Weights of a small GPT-style language model, trained from scratch on English Wikipedia.
Architecture: LayerNorm before each block, learned positions, no biases in attention or MLP, tied embeddings.
Training: a variant of Muon for these matrices, 5262 steps.
MLP neurons of a small language model. Each row is named by its layer, matrix (up: input weights) and neuron, and shows model dimensions 32-127. Each number is 500 + 40 x the weight over its row's rms, rounded and kept within 0 to 999. Numbers have three digits each.
After each neuron's rows, "fires after" lists the tokens most often just before its 100 highest values on Wikipedia text that the model never trained on. A number after a token or word is its count.

L7.up871:474532531497577524479527530432543563473490497426557462548484476497456455462468573522506520458491534446507535512476500478521605561513499496511446524546505539492553460498496500469493591554484495454468542458473532418475452505509486541497475534530515555560581527521453462469514504542452448492
fires after: "c" 26, "s" 15, " ex" 15, "p" 7, "f" 6

L4.up870:540570529488546507539529481564492531503474463550460510452583525442491500487540453504585473433545504504470543462543529486453481584521513485503536452488527496498539463441498475507508481564534592511484448461474515426501496504546543551590468509539523503453514499453486516432508537463530519528
fires after: " in" 19, " at" 12, " the" 11, " In" 8, " of" 6, " for" 5

L4.up30:524559468495593547475631485487491562449423540474526604523459429505523486433589510475469489485531506449514543473544494439609523526549533536465445473545502511526478550472491447545484425466500462607553532495592488533453538485560506509545503505527473497509500528537456454537472482499464491477
fires after: " 19" 47, " 18" 11, " 16" 7, " 17" 7, " 15" 6

L3.up846:508557527503528439438475517522445513528573527484535469532463462516548505495506434570584497534524560500515472481549502485566513501463541472499520542496421528503483573404498529443484501517526577399412478415482403430545523484510461486521554503559482490493508526435497544532489500539441480456
fires after: " per" 22, "p" 9, "ef" 7, " pro" 7, " Per" 5, "per" 5

L4.up7:508450497508515539477551470535539441495479520488592452525508516544567532467546468547550468531493415515480453421377546556500514446459516504520523532405548536513479575507482510547534465482382549417458530519444491447496512470484482554532551503487498478474474492501521503575406491572542500534
fires after: " un" 29, " " 12, " re" 11, " in" 10, "-" 10

L4.up699:484464435498470504479489486529535522500449567499452485578574507570491531494436429504394510508538470446499539554514513526516505521535514473505569551472533508614485457474515529502527516482491527542493468485455474509552492517445459523479548490416465550492478525480512386552467494534470468521
fires after: " La" 22, " Ho" 10, " A" 9, " To" 8, " Y" 5, " T" 5

L2.up332:484442490492537486552493556465467452562507512501485523481494480494446481469487512501462522563435488572548480602504514507423467528540540463521493473519514442486486521462511479507510537609423491486566508466442447544514547457502494514531453434582439459473490543566474471533555546420505499503
fires after: "|" 18, "\n" 16, "---|---|---|---|" 9, "s" 6, "-" 6, "|---|---|" 5

L7.up890:472479499599501444512517562522482511550466416449508475490512512491452469492487563470509514546409497507459513491515570471503515469503508469453470484505478539578455530518461479461497408520512496561528437512484562551493541489520417419503567542539567504515521542491385465502481480534496482468
fires after: " " 39, "," 14, " W" 6, "-" 4

L4.up721:610531446525436464472526499456506515559530499475562483506401463501516510454448544516496484451576473475526550476391512528486428477520531475512536513550547520517492442445487493473489483456423551470436602513502483599447625502559507434481465506496471536495513442495498460497517523443437500431
fires after: " a" 31, " an" 15, "th" 10, "y" 8, " some" 5

L2.up267:528562489480514474484465476470419518479562472449548504532494500467433519487503517409555466462522479510514503521501564513476511446453509446520516416489504437499498407496564506469439509547514469580502467571484551524506476436550578449534536468561592437463490523457464475494470511465415534547
fires after: " a" 29, " S" 19, " A" 12, " " 12

L9.up742:449528486560524539501542467454549545455508566512459454575534544455481523491479566534488504531553530432518534477520546475531521550383525561539517536522512497576495552403554475464483475524460498593451506490470454528481545488496468547488550549479532420519493563517488506496528541475469503494
fires after: " " 20, "s" 16, " S" 15, " ma" 6, " P" 6, " in" 5

L4.up169:482505491511531434516529517460472445552462564470503490491541517490542496626551388461566497483489506474510456499499487554588553479477489512536455463478404572464542556530438492443505542489451568512503454430478508448484474474515459499559524576492485571437484564514506486479532460454492486481
fires after: " " 36, " (" 28, " \"" 6, "S" 5, " vi" 4, "H" 4

L4.up830:524528521477522519519473507494518513497467501443506505470479446483469486566543425490558526616477458423460483542505486541497427418478503439569514484471441561483479463517501490565485559539464505478482503526428425483483474436466502473474511509474466519515485491493463561530477479550453576444
fires after: " O" 42, " U" 10, "W" 6, " You" 5, "O" 5

L2.up853:466560524487488467468465505508393500568480430511490485485519480508459599504448450442426529539579493538520501544547547497475505454527486483545480512533464492442588353479539506488547562549531503537471493490538474492521454448519506517545428493493534541445471497465511508488491507497474478482
fires after: " the" 50, " a" 13, " " 9, "The" 6, " The" 5

L7.up192:563459590529474538492522508427495469488628527529482474522537519453516501523435454542527556490464450523506512524541469542432488448528460484477483518481412499585476576443494536523568524436497561537439453538505542542530510458464521464460498507484467437501497512450485526549527538451492503484
fires after: "s" 43, " S" 16, "as" 8, "," 8, "is" 4, " |" 4

L4.up380:529444560504550491497499525537469500564492432514480456516508586395511533525525584488430492433497478446514494596468567503474464593498445550494524444546563550464512487420533472505539544478469514490485489514529469484528524585511510547464499536527495520463459454515524505522531513493436576469
fires after: " E" 26, " Da" 16, " Man" 9, " part" 7, "ar" 6, " " 5

L2.up834:533481530487450451444547463502569441498538475506439516470570471457484490481425539467445552481443507558507484506479451425533466487533505527540548452522499488510454513483490513458505538472521533496528471566502472559536538541468551407404470482504461501500508488498502465522475507495454542603
fires after: " h" 36, " can" 7, " so" 6, " mo" 5, "H" 5

L4.up712:524500501563527432500375514512537500499504447424465465555515467470508520511491490532489446541488524481451476561580501509491487552569496473482436511529484464437495486445480500555580492521453430433529456464480487595507465481571541498513485576508439539491525413469499508462553501490502446520
fires after: " D" 22, " d" 17, " S" 11, " West" 8, "c" 6, "s" 5

L3.up69:511563451550543516412485513479471550516493501519474526437486510467516474483506460476479440518468398496518423526488468529540495483502458496577581499607540585470501449492515528469533520391492492465474464424508535467475538446513531451538428521583515490485560436477557575510526492452531530454
fires after: "R" 11, "M" 11, "N" 10, "S" 8, "B" 8, "L" 8

L3.up531:568549512492517456509548527519542460450449460512502407393482491519510481527506455476494505415571477440555592536486498544501469508484420520403467547562602504512461538480503459478485522546518614511486488529564471480509451521503570447532481518482505543489535432518527486528495514509509476464
fires after: " A" 29, " a" 28, " An" 6, " the" 5

L2.up322:469415539502447543542465524544499472512418492527512508491412459578531498505504571507472497544593490476507482508453480505496551545487467522520483401512521525465584525455511527514503478526504502505519452549552532506552442454546507529448441548543525494505471500497513478439513456471522461444
fires after: " K" 40, " Z" 7, " T" 6, " J" 6, " Ma" 6

L7.up56:482595465470488650515521482508543620445483503547517493482579553519508533460552452567556470429465460496470488560460546474465507471496561477495507545516509501505497516503480535513527464539492529520501448525568502457477481570519565473520486496541547504530490495510496476512527540474442499476
fires after: " ex" 25, " of" 14, " in" 10, "s" 6, "te" 4, "t" 4

L9.up768:548553455583481529555528513486462480482520566538497526474456566499495532532491472529488541518464463518507554440486549505563448386521523477484471454443451441562468487459462525459521543502484558495515535541517489540555497478498490531574557453510520479448405421523498465511472546481479554493
fires after: "s" 40, " S" 18, " Le" 5, "al" 4

L2.up554:496535490475459507494480520484479574518515567415527475487488471479547484511480456445544514537573538585520466577432468482553503536586504457432498467510454489456433543514474441457484429485516551536496548478485424531497523576476425502568510432493474485424403508464540481530527552461534506495
fires after: " re" 30, " con" 15, " appear" 7, " consider" 6

L4.up359:434465497513472501468475542469521498588520512535472505530450446523525466525500498483530509438557559434409586529449454536459496479491454512574522419520502554507469511514542545463478448456481600502556405528502515518506438597446507502536487524499438545507500466466516513411541507461553532419
fires after: " " 21, " the" 14, "S" 8, " wh" 7

L7.up619:519507449500522510489515473475510451430472482422468461526409532470501519543501483428460554539470525479457514433539477459517454538472472470449512495510526450448464515470504428572533530537444449500525542539510456476481531476489505501535497529398422524505587504468559476508568500511477518497
fires after: " " 29, " S" 18, "s" 17, " d" 9, " F" 7

L7.up188:505507460498534462464526425520444494538466510510666518533559533451501515490514542437523469495477515506518552441549501535509524487481504530495513487542490485546482591462449496477500488542463532504465508504516435482499499534532464488527531562499447473471514507494481489471546481481454556507
fires after: " " 67, " p" 5

L4.up751:454475521498496472507508534476445536445517508436506444503509454453573490527566476545521473503580551493477437457462539440508533419459482503529544457564443549495528516451536473541439480531484538519533489558488501502521503518506487512558515543498431558554488511456551489461535517462547483536
fires after: " " 44, " st" 16, "s" 9, " St" 6, "n" 5, " h" 5

L4.up333:510545469481518485504445494510543452477517417535517503519481527525524519474515518477399448443485472458550559462462498514486480536530517485523483463482526502549495531532435515507506503515516514495506498376465460444489529585524517446472558420531541505425481512481508492510477536480574413544
fires after: " a" 26, " Su" 7, " un" 7, " A" 7, "th" 7, " Du" 6

L2.up77:496510526501524498549509446486516468492533514545557574544500480409476616374461474549491437454541404496508512515489539558457516518538493604525481445515527445529462543486522496537541410574586534558507527488484463477508487542500474535505495542573498463433495484508543478490464495484524462520
fires after: " Mo" 21, " Ma" 12, " mo" 7, " A" 6, " a" 5

L2.up265:433522486517566497526497509459506505499451399488506519434515402463433401438573447469415455531546510500505540462470572463552449509581460513543478456544549498477498460492537453491506529509491457552511482518505565506535471490511481498522489526533544550507519493463481432533475535497507498495
fires after: " 19" 67, "In" 12, " 18" 7, " In" 5

L9.up363:501455537555457442460501510439531483482551530499479627491541435427471440480485533459468483535460546533458504519493487501504515434575406489501410518514519498443522455567564572454531482497557511482546534531482520552542531474456563442473489464467487509528535474530530451490519522465492500488
fires after: "," 39, " 1" 7, "-" 5, " " 4, "un" 4

L9.up499:511478466441496580450508569445469534496488519444552515533562531493552572527575528444550480433521528485461521447485444565487429474404519452522483497471508535528507572499424490480500575514461500575503546446515556439462483435508487465554481581524479450499466545545520485503504489489482548450
fires after: "\n" 21, "-" 18, "." 10, " |" 7, ":" 7, "," 6

L2.up762:454453525422523434456463474516539575498475464472580496561459447480512461552424468456566444489532519525445430470465486477522477519524469489520438460507554512454484563495466524478462509508451492453505483498496467564489585489498470480519491489529505480497506476450497599506555540528519510545
fires after: " c" 21, "c" 10, " p" 8, " ex" 7, "s" 7, "C" 7

L3.up568:539480465510595524481508528448606503584450555460428475547474504419510546526555457532514517470432440526470522444509527469527499494469459556506547514527496548474491478562512534445543479489453510498476421516412512454485550520520441477486511511496510513536511515422539501542502524464457533530
fires after: "S" 28, " h" 16, "T" 12, "A" 8, "R" 5, "U" 4

L4.up728:498441569451534443521508489434546502459489471451497562500641473511473495524504458502480458456520532489511472522553569451502487540543482522520596411476547539523510531435498465565475547467507483426447479512515527533502508459547523488429494489495449507491461490476481578590520512524526511462
fires after: " b" 32, "-" 7, " Ber" 6, " B" 6, " p" 5, "ar" 5

L7.up412:559495503537470514536499553498527564556533507469476526519508529513489506499505560486440527484444514463479441500493640449509460483460524528461406497522524492486474528567534450552503477477505499521450547556469466483460465498398448465496481470536459496542479527536437492482540471507420423506
fires after: " " 20, " c" 13, "c" 13, "-" 9, " out" 5, "f" 5

L3.up700:477551515506482590471544467596550483509434481460470462498497580472514492497464515542552455517460507534521495484491516508545580496497511457487468505560560504471526554528450438476470486552492469520523530494540507400492498461456574505487512540552583506560519435486482456486533516509558442558
fires after: " ex" 21, " cl" 12, " comp" 11, " St" 5, " re" 4, "s" 4

L3.up611:488520523533513476573497494491553475546456513530490489542411537528538568570534481517493472483478580481490526508492515475441523503572501482484520502475480522450510521504556531392569517421527487467449488485543528465469494433511510526502478433470463541486517479563528475508417538484427470473
fires after: " " 58, "-" 21, " re" 4

L3.up873:515515524447535511545566395508477518487476549502510521529496475527526465528437518493503563514445463519514534477489429463521500466479507577546485475553428485590448523510518436450482469455576537518519535558515474479480500505458518524502495556536509559482450490520527468525516542515484493508
fires after: " |" 21, "-" 13, " (" 11, "P" 8, "\n" 8

L3.up131:559491541476458464457482499499468533497541527512496459525471491498496532492555506474482522555479510514513558507484499545502530558520457525540481543464487480458497510474503545557410436519575499492493458444485439512506499497532505402544477432499523445443472558507517447555482532460492482563
fires after: "th" 18, " Cha" 13, " a" 7, "s" 6, "ty" 6, " Ho" 6

L2.up212:422563501489446557494502501522465505490514537489444552480491531519493537513542527507468407522539485503448458537560454454457531501517549518475425508466462567510503502500449520481453437470501548514485549453506487539467474470511465556560502533566439472426450486537502537466439448544488439597
fires after: " (" 74, "-" 11

L3.up849:474521542481438580508403470503498536500464503502473500411499451448532464497414531481521571514552509470479505458483523484467513501459509505544515505454506507473516557425501515578550487553510508505455353497520479558450474498491533577529518531485461472494522482470544414575545552509537473435
fires after: "ci" 25, "p" 14, "vi" 9, " comp" 7, " Vi" 6, "s" 5

L3.up15:488510512566582440524489511494538487546472522482513515511523544541530465493476469471522417557487482489481423502485530494415478438436490498522506518542469528549540602498487547524544470484495525465494571514519484506454483398543503465551528456579510481506542500550511496506532467511502420464
fires after: " " 26, " un" 10, " (" 8, "/" 5, " di" 5

L2.up507:453486483490549457566534470473500412502478490517496535493553528489424560569529485415516472519512463518492487544463502505489542549499516539508496439589488634473529547466484478536525450505483512526526500577424487487526506490558453495526492428528489477520506463549466479487512507508471535474
fires after: " " 93, " st" 5

L2.up495:529530521492526552485504453504492526533473460430512517520481514509435400510476588473512426539487465501525537507430555427533512474575442560502533486517557551495498481562546391502498483444478529534502540489495502453526455534423485490543510536592490477477507537488527453461496509517480470486
fires after: " 19" 27, "In" 11, " later" 5, " In" 4, " However" 4, " year" 4

L2.up792:524444520498562474450518483533553525491500535450456526572514483476570550460502451515496531529479575442444476496476446513517509484404512524597534460479542505519487435471530483496503550549535548462485465481493534439564496441506477542542510539503480587527596505469484450583488495506424505532
fires after: " M" 19, "M" 12, " Y" 9, "H" 8, " H" 7, " T" 6

L3.up171:446475573529528588398424455515537542551475451486540487534474460545481475490580558517525489482516472550527501485461478531481475400528479612558530507505543428518497597542503486536530456534417508554536531530520528510527446536499556459513501472506527466564442482501547513494548527486521442480
fires after: " Te" 16, "act" 12, " Me" 9, " met" 7, "te" 6, " G" 6

L3.up449:539498516525443518519539516432564512477494535464506551543498507520553460548539517459446551467515499506574560478525503459477515496531558522489494549541485508488495531546510511495550508451497493472492484559537556482482426505542445581569449482530482506491542501461461540504493430501497547420
fires after: "s" 29, "-" 14, "S" 14, "or" 5, "up" 5, " S" 4

L4.up432:475475448479580476499528502487448442530440478542441461484528503507465485518517548504496520468502507509582454493514529510546566479552506536467548493612491517487501467479422386540418570442554539586471505456496526490567517507521468483447484514539472652415502581512518539519494528555514552492
fires after: "or" 17, " For" 14, "par" 11, "gra" 5, "mon" 5

L2.up60:477491490508480487531523514591456501499427483439507438469480489558512486474503530471514487490443449481508507527437548469458537501510462528543458466577507578464467544517514418468410531484547542489513471515519451529467499459569535542564523441491422544489454512496535464483526523450541462502
fires after: " " 24, " the" 17, " h" 14, " his" 13, " m" 11

L4.up345:541423490470487520520549510521473528487518513511565470549548527531558555559507479445607454465483559503499467483501530533513481533391461476528513481477473530480481597452484534599473490490491465440471514471504471517489501558499502510540531491496525496491502498524491450579544469400486433535
fires after: " " 55, "-" 20, "s" 9, " (" 7

L4.up116:557421513560505463448444491547501461451479524504457494498618420470521479500504525472536543400541431505497582553456495514543530517505539527461502478426490530495451494490453533458450516526517523515501464562435500495447533549504479428415466481511496525557541540427528495566518497507474567439
fires after: " H" 22, "H" 12, " h" 12, " U" 10, " Ho" 9, " " 8

L4.up544:487491514489569426469508530520585563457455449519531472508509513482500546471400524449451476496545572507557513562513492474465491466500458528543499464473550511512519538535428502409461508461460444452488448622495463473474523564549541460547540524523489477482602526409494420497475483502516481563
fires after: " co" 32, " Co" 11, " c" 11, " C" 10, "C" 9, "P" 4

L3.up545:504533435490548554550499627555495481464556523508542542531475506508518532527527428461562509490506543490480472512499529439467480434489493438467497557456490533481470477479485459524501519415553447471477566602540445477430477529555518448470557547532567486481483495481549418524422476497504491465
fires after: " M" 17, "t" 17, "′" 9, "m" 5, " P" 5, " " 5

L7.up834:467481455517525425540528485526553539478543496581510494490490550462490438513535441509564482510526504463522532463548534443430509496438452533519502519533432560566541482489539483475486505571527519535518534475473488482523479504494439520449518505464571469466498441500493544446511514530535498446
fires after: " " 46, "==" 5, " in" 4, " the" 4

L4.up135:504498545496519479459494575543524477540530491520528503521543456511477562522519511484495467474536454450441462461501528481512438543534494510438494532534432516513458499563514423487502526511554522514510520474553535405453518524538555421541446534577520453405478502511495510578435546425439551468
fires after: " Ma" 29, " ma" 11, "t" 7, "al" 6, "la" 4

L2.up190:496445516518518470589592457502540434548523556542512501541515484504403487451544488460458409488550447448459453524472565496519528545484485478500504480510421491468503483488552462549464531511444490591531577439459470560500555495505506518525554493486467499462466466495481608523570450489470481498
fires after: " " 50, " su" 10, " (" 8, " up" 6

L4.up449:468432448476535554534514507459536454440450586545455476527508504447543489562546511524551463512449500469480462523418496543524493512531510481469449495473512508495562514514419486490524505479492453517442460452453519472451493491550555496477505525475448521488453481522522451533439476437513490482
fires after: " (" 16, "-" 15, "." 14, "la" 7, " " 7, "′" 5

L2.up607:486513469517512463497564465537518498533527471557538513532470480561496524542506573481489549440486435529438420541501566502468497509481511508512510424600496538483479527437493486504466581504450515521546522486560483516449500539543518532499489523492504494497547548537519521571518531419452424483
fires after: " " 46, " La" 18, "al" 4

L4.up477:474527496559553516493494432426519536526451525472397507569481444483536487515525452478545539469493509552490458477437550484420431498483496482475479519430524554483536537590531549558562536448446552527463466489447493540547510531506492462461469532456513496497528497437501430520475479502564520559
fires after: " inter" 16, " c" 12, " F" 11, " a" 7, " in" 7, " C" 7

L2.up92:483452552478520467606527557478446486481429509525465504520438538410455473487582525516544476464496503548591555551540482512542451513521498510536547428481417485498496524478410459527544505504521534505486456470468509515534511478505494469569476486529429493506511565556431426540552499453500488476
fires after: "---|---|---|---|" 21, "-" 12, "." 12, "|" 11, "===" 5

L3.up862:490469449572470514460469501537499441522501521531492483447548418548507514612550505426515531518531510514485541501495485417600450434473497572479462454483472521535440588518475542532394543498432482491535463412562478488485475501542485450575473553523553434515472495511535477527483518483517509512
fires after: " " 19, " h" 13, "th" 10, " (" 7, "li" 7, "cc" 5

L2.up56:492480532526567550562502562505480463481508463527461511513505525524566514521469481475506361452498464524465411489514545484523558518499454491461544534456475517474555526491545420554445484530512486527594514607522473499513475456502478473452430533509504564535527472492517497517500463529537480483
fires after: " S" 17, " T" 14, " Sch" 7, "d" 6, " K" 5, " C" 5

L3.up216:522462414522484516472454510518496576506558513446490435541523508511532460442585445502583431546491480491541516442510538510524535468489518452442529546504453486476573483383498573467562500506500528463490472408493557509493462437516505529560520432521500425477525470516512512510479469504516456453
fires after: " pro" 18, "d" 12, " in" 9, "s" 9, " per" 7, " di" 6

L9.up343:531462554524545457507502528523562505483480520494487481560517454500467568569567528510480537565509492476513528512434496520446476566549517432452465539529489557481378453466544488427550464486545457464469433463497473473480526463532525548526531525527473497539447466540475475482583488490418488487
fires after: " " 37, " on" 6, " E" 4, "|" 4, " M" 4, "k" 4

L9.up326:550503396480497525513523487503515587538424521472528491480511527493555546489487459541485546461543503480500465489560486456477596541513433424476440522493485464460427539520507586495512628495576539476498535500475539526518474467432448540468440537488557461530495521558506620504473488508549438468
fires after: "s" 22, " S" 15, " pro" 8, "," 6, "ru" 5, "c" 4

L2.up592:467560470534454513493532560420476478479534504464477574447462552487512498474489528513464512503453594508469530535508495401452474416503474467518483426491465493463472476551471528409549553452479567493490487456577474492498495502572503528540547479436428470471480497482551527522443481482470523475
fires after: "," 17, "." 16, ":" 12, "-" 7, " the" 5

L4.up416:452480487506502559481441519503488507519557527484519509506519541530473456476483496501468485559474492469509532473522524483507498467501644505470493482475466519536547561473474498485500423460559488502519492498504536503435533491509544510495506538454548491467536461538465428477525539514568402555
fires after: "\n" 28, "arch" 10, "-" 8, " (" 6, " based" 5

L2.up151:467479487585493553464543404526455520554484525485508463573430501512526502581455482446450391478572433502571485554602480494525505456532555494461502507478497491535422476512520491502575514522503551472479478535509528574529499508536546459601528520493501518501477495507466448459513480516473513444
fires after: " " 71

L4.up862:490507459565538484457536492601566496518457475505461461483546450510536541491526460480458453447519426542539497533491484540471458430536519464483480510476468482594420482504505487510523471533487487517458476443503488558493514529485585428510582479493482490547506464568503395498499459537531404484
fires after: " An" 20, " La" 16, " a" 8, " Vi" 7, " Je" 6, " Ch" 5

L2.up642:474510517514466484548532557529525500523488486514549478506500459468466591470505494530539485479469470475463465495501413533556474542486446440515515434444512515563575548463526497489502457510506540489443476462511481483489488493594533516512497581542473557545528558515566508510549477487450500398
fires after: "'" 20, " U" 16, " Ab" 8, "U" 6, " I" 5

L2.up731:540530492553590536541514502464525503550483477555507553452544519523606529481471580430606431515486409524490519520427507490519526488441497509591428499451480519581537490526525576521490497474520463537515554509489504466515467524474507534540452498435502510467491477495549433567545506542468489494
fires after: " " 39, "^{" 7, " |" 6, "\\" 6, "ak" 4

L7.up475:589451499492571518544505507532457493551499453460505426479475577519492519565475452502519463567435491580479501570504524458423492445490445601520532462556414554497515513472506476476525483525456474551521505480491431490527513482531561497499563486523479484499512509545502521497517488486481491488
fires after: " " 60, " w" 5

L3.up29:545528487496530529469470544477536493561487545533505549552491546551544446574510473463490457473485544531488520503423469516457506477451454511493541441422478582530396582473491531436523516526496504453499475529436551481489471518482495413519527521518545525554402461532487522581536477500479452578
fires after: " " 37, " st" 15, " (" 14, "-" 6, "il" 4

L3.up441:468512524512543511530419608499489482515530573511470492493488452526556537519536507450453468470519543471515464504542505510468590493517561452530493546467514485474531527481539460522533526426595462451477481526462480481462547502525393479473498485561501554514472487477468509458448517560485507490
fires after: "man" 37, " Col" 8, "er" 6, " part" 4, "or" 4

L7.up312:545535468428490505568497482465517555425453487490478592489507561526572520460464509497469455478504543446507453537497541461512465493508476508471583537492477522469438489426525528493522529505533540514496620474485496455461500498486533535449550487398501498479478457457462572501523473515515582502
fires after: "vo" 15, "or" 14, " f" 14, " Lo" 7, " Bra" 5, " fa" 4

L2.up118:594550487561449556503448562490487462421505461461578486548464456454580532536503453491545508525601538560439471437485550503506532505442547437481475532495429487398459490509469548453537484518505552521466483517517494526511443509482439498545437550513490453435547459478516573522547463457509509447
fires after: "s" 21, "y" 14, "p" 10, "ch" 7, "c" 5

L4.up396:479506555423496475485440581497452488462478493498472454455479395563547569468527509476495494487453506505508448510569478476472522499522488571525488428476589494470475486579502506505449504455489509525468481463529479557449507510567488395511438406554493512498471518512514497476440500558569454543
fires after: " an" 32, "er" 9, "ing" 9, "or" 4, "ver" 4

L9.up551:509508421495467583512506541513563460448607516507484548523524533498452404490566486499509457484562496445454542496532503524475456479448464560510449535482525498566517485449503424476520477565455523527521422514540445458527476463534463428474494524522449460522457490508573483489545524479476438483
fires after: " " 23, "s" 21, " S" 6, " in" 5, "di" 5, " |" 4

L2.up717:521493451603492438420452490403537549559588530506513481526500498472479526416465529509559548469554610487513515540563454476484512392501529480509457554492452533523494499483525488468557490515505422492479418441518550575412508515504518546594517599583535467456496504464503474464485533465502482487
fires after: " pro" 48, "cc" 16, " Pro" 11

L3.up720:498461517549487502555484449526501492572427447488571533516514502582528510529553514449513472447525508502501540495463475462508544405439486533486471506478484483548463553472557480487516524531458513492503503537519541534439535502500487512571453517459485497449473456492571466507502382514410459481
fires after: " " 77, "de" 10

L7.up107:545464454451497582464498522505545528544458504473515503519511468494541572444508578473453499455445445492585492521528514423459492552468459507546548530481462493451443491414523538556540503519498563496496584519434452532464567520474508493556488515469429539487485444489505484537519479440553479545
fires after: " " 23, " F" 10, " f" 6, " po" 6, " Lo" 5, " Po" 5

L2.up73:535461491488402518554550457570524481526436492515513475506482520561544425545508399507574473457467487485440488502485486487558487552544474566488496462433479524461507600506519528486437624441550494421499441524445422465453520496523519505536516534483421478515483564495515505460551515545535521517
fires after: "." 33, " " 25, "\\" 5, " 8" 4, " 5" 4, " 6" 4

L2.up46:411486401480466484514483520497575565561573498534464543494492498547478519524505525397580376503494503527489456474524519475411512477483451520534507488455479527479571585477472490499530519474466524448531490482523521524443458578540470489515539481455502451510558481500558487524511469456437453463
fires after: " " 93

L3.up11:505511422470465498523503418506445509489527495470493518553484551465520442532458522413466483507584517526559512495483556521502429457542494442548562437543496439520482497519482475489490504402461467580478514541493518561472523455495596440547556476472551493534519503489521471538526535486534478537
fires after: " an" 32, " a" 23, " A" 8, " An" 6, "n" 5, " the" 4

L4.up21:488453519514527494501515430452516425444489488494459480456499462549504519468464487510519540447499414511526505481453529502505502449528498591484446456502581527577500520568443501545533496596501499506501486519479419617568503453515471453485496555528529556513514518493497492540457514468465490494
fires after: " c" 23, " C" 19, "p" 11, "mu" 9, "c" 5, " sp" 5

L9.up604:535489538475447555575460494465472540496518470508559479549504480407504477498447497527555554430544536519550451425467458545561523497486532544482470560478500481519511554477510456463418455522506534494466571408595454526501451503485531449484501503528460475452455476566504520529469436519340482519
fires after: " a" 15, "p" 13, " an" 10, "di" 9, " per" 7

L4.up670:514369520504508520518468490575558447468473539474487507568494463489511538567527484509507461531509454526467480491453577501494452501467532538533505478507554562493527439497555434525525478509449494502516472455440422444517517516474444528487514537498471575496497532561527465520491566502548483520
fires after: " " 27, " w" 9, " Ho" 6, "s" 6, " La" 6, " Wa" 5

L2.up796:556511496491482500500554457519439494496490494531568490544488542566511573500556558513507511493545533443537505480469527455532523504495483467543462481539511527487439448464506484497535508499444441444513465502510497504469438561526497531521565587508460535472527469435515490461514406514499465545
fires after: " su" 21, " di" 18, " f" 7, " a" 6, " " 4

L2.up794:488553564546509495551495525580500371580506582522463499527510571476448564514481503463509538517549508505455467503524538511468495478540520543453509512530444520466522525481544494513497588510474527502432497517473482472409511490504463458518533482532550462487513498484427463522460483522556514455
fires after: " ma" 37, " " 14, "." 10, " po" 6, " pa" 4

L4.up681:518406447532606516472473450493544536533441490520493465465475496447474545573543499524480428479455480496469541486544549542476560498513453484451508464538529527446518509550512484498541507544412386487521527576442509516527484471545503492521521468509562541513568540523468464453523528495541475536
fires after: " " 45, " A" 20, " a" 18, " C" 4, " c" 4

L2.up484:582509513509482464540503499471479557476482523491519580462479530512558519481583570482549488506468518470488459508474471495565514525523514445473404551422451584552527590502465520487511514487467520478516511513509497460431454500504476504501495526495418491465502527567441554540536437511512444517
fires after: "-" 22, " (" 19, " \"" 12, "/" 9, " de" 7, "[" 6

L2.up531:423497523535479493486487402495440538452522551448499499527467496545553578491608451492540557496517582508500473425519513505499540460517498504457508503455510508540508546460506484510529476554566470405518515502533443510461474497492499549565412523570498530545409476468405500539494539436532482480
fires after: "s" 21, " pro" 14, " Pro" 9, " " 9, " Sa" 5, "sa" 5

L7.up725:501461510573488509506489544507491475469485505437448446493489462523531494557499444507456539456489501548480451522516488474559509423534487467503490517531401484527474495426494583528444536465502452494535595507545482512485460534503522497439532544503478502491472436415510397461524464482478514476
fires after: "s" 24, "il" 13, " d" 7, "us" 6

L2.up485:483466572497403492488514501522463511535541512512473453544470422484541428527508509529532531537477493495463592554477501487451482467472543514554475519421622400487492503426543512494606539445531490558512482491520514473491468544474579520514463468533417520542533499446487431591485519463519453524
fires after: "s" 23, "ci" 17, "vi" 16, "gen" 6

L7.up292:474470543507464431507453570472432499472549502519434538531500489505533592514514543527450427520456460516439538482450480490510478546583473488470513490567504485558552559533505492495392549506588492548505536495472513473486501521469563397487494551486526522500532555456458481489510517556472579503
fires after: "al" 18, "l" 13, "t" 12, "d" 11, "la" 6, " Tra" 5